From a checkpoint of a small transformer trained on Wikipedia.
Size: 16 layers, width 224, 11.7M parameters.
Architecture: LayerNorm before each block, learned positions, biases, tied embeddings.
Training: 863M tokens, 3292 steps.
MLP neurons of a small language model. Each row is named by its layer, matrix (down: output weights) and neuron, and shows model dimensions 48-175. Each number is 200 + 30 x the weight over its row's rms, rounded and kept within 0 to 999.
Before each neuron's rows, "raises" lists the tokens whose logits its output raises most directly, leaving later layers aside.

raises: "]", "ually", "ely", "ically", "ges"
L4.down681,98,210,186,181,183,170,215,226,207,209,159,199,225,206,218,159,229,219,199,191,234,204,194,264,260,278,162,178,254,163,204,187,227,184,215,206,223,226,210,172,242,199,172,172,193,210,182,196,198,208,171,239,214,175,200,199,183,231,186,191,210,260,225,185,208,168,233,238,231,214,191,210,140,224,182,205,194,235,173,179,148,177,238,220,209,232,188,254,233,184,214,177,186,214,192,175,229,213,225,231,180,191,218,148,209,186,259,218,174,166,166,176,257,174,212,182,252,185,167,188,197,225,214,198,212,170,183,187

raises: "ris", "rd", "state", "rian", "rial"
L11.down174,195,213,199,173,168,211,221,177,220,180,186,177,168,220,226,233,179,258,242,177,173,215,207,138,188,174,190,173,214,192,209,137,181,186,173,236,197,216,176,230,180,184,186,233,217,194,195,203,189,190,189,195,233,218,182,234,240,260,192,221,192,205,167,174,249,172,134,245,202,201,131,207,182,219,208,239,193,186,121,178,161,213,134,148,204,200,125,207,193,194,206,174,174,227,181,216,224,216,219,206,210,245,234,233,187,179,166,213,251,246,157,177,228,217,163,183,191,158,197,191,185,255,217,211,165,227,194,172

raises: "ks", "rd", "kes", "wards", "get"
L11.down36,192,179,199,199,164,233,196,184,212,161,210,220,147,212,202,170,161,196,186,171,203,193,175,202,194,251,208,175,267,251,177,186,213,196,214,192,218,191,122,199,220,198,202,210,218,164,223,218,183,230,182,242,198,186,196,207,226,209,213,266,192,231,198,166,219,265,225,212,191,227,205,168,189,219,117,157,255,193,173,133,128,198,243,231,225,236,209,162,212,192,195,209,165,203,197,205,208,265,178,211,211,174,165,178,233,204,209,231,232,171,215,202,206,219,165,222,274,236,253,187,223,237,193,206,190,186,173,173

raises: "ment", "nce", "ct", "my", "cial"
L4.down76,240,188,164,208,241,232,220,170,201,172,194,220,155,190,220,265,162,220,205,219,184,146,160,227,194,247,242,159,219,127,200,219,170,210,192,199,182,239,198,186,186,154,187,218,155,241,235,190,225,213,248,189,252,193,199,208,215,251,237,148,192,178,210,232,209,191,196,144,228,243,223,202,202,197,209,217,164,192,180,182,167,206,211,200,197,160,199,151,212,212,182,189,225,222,239,164,175,217,191,192,162,254,241,195,195,180,204,238,194,170,146,218,203,224,219,251,177,178,256,162,192,231,212,160,171,204,157,173

raises: "sis", "nce", "nes", "bes", "ured"
L11.down584,192,200,221,213,179,204,273,155,270,181,193,204,199,184,186,243,220,192,206,257,223,179,188,230,171,245,197,170,166,175,200,161,232,139,260,194,205,234,160,144,260,248,215,202,223,197,194,237,203,218,181,245,213,212,178,168,175,198,189,190,250,275,145,177,203,236,141,171,196,227,205,184,224,194,281,179,210,198,204,148,199,157,197,182,209,182,234,184,197,210,185,195,215,171,166,193,214,211,225,231,189,186,164,133,212,191,194,221,217,170,207,203,202,251,192,265,230,191,176,249,201,195,256,238,261,176,184,148

raises: " since", " though", " if", " although", " whose"
L10.down746,229,187,157,140,215,139,201,185,186,197,192,233,219,194,165,243,200,183,231,232,212,196,265,247,198,182,205,186,228,234,191,163,227,129,197,215,188,195,213,198,242,234,199,183,229,187,196,226,203,263,179,165,201,198,204,190,132,209,225,217,237,183,227,178,161,186,226,192,189,225,169,159,181,223,187,172,259,127,192,230,217,161,233,203,210,197,232,154,203,204,247,210,215,223,176,213,233,259,189,168,190,216,216,181,197,212,182,179,228,211,237,217,235,214,210,234,216,194,197,141,234,191,206,275,192,162,170,223

raises: " October", " August", " July", " September", " December"
L11.down236,235,263,217,140,229,180,240,150,203,180,177,201,236,187,213,222,220,242,229,166,182,213,203,231,217,185,179,209,193,206,236,240,186,163,167,175,218,179,224,205,212,173,237,204,177,182,121,148,225,130,175,221,233,192,198,223,230,228,211,209,163,198,177,237,187,228,173,132,191,245,157,197,153,179,225,193,162,174,173,248,205,232,204,228,128,223,194,218,198,179,241,172,217,190,195,193,215,279,215,176,232,182,167,191,171,185,204,173,256,179,227,181,200,227,226,226,128,232,173,167,190,178,209,201,177,219,160,179

raises: "tic", "hes", "ti", "ture", "tor"
L11.down878,192,224,210,226,178,169,216,204,215,189,160,215,228,171,187,177,201,181,207,233,129,190,182,253,190,182,173,159,271,169,187,165,184,154,234,220,207,158,220,200,202,194,183,254,164,208,221,212,213,209,217,165,172,197,264,185,254,257,225,255,264,167,248,192,234,185,171,281,192,164,159,213,191,199,206,215,125,209,189,211,142,211,222,199,244,215,177,188,208,196,208,264,191,185,190,223,189,230,219,211,151,142,164,170,246,178,191,214,171,209,207,192,190,192,165,218,200,285,178,219,207,223,212,152,216,215,178,191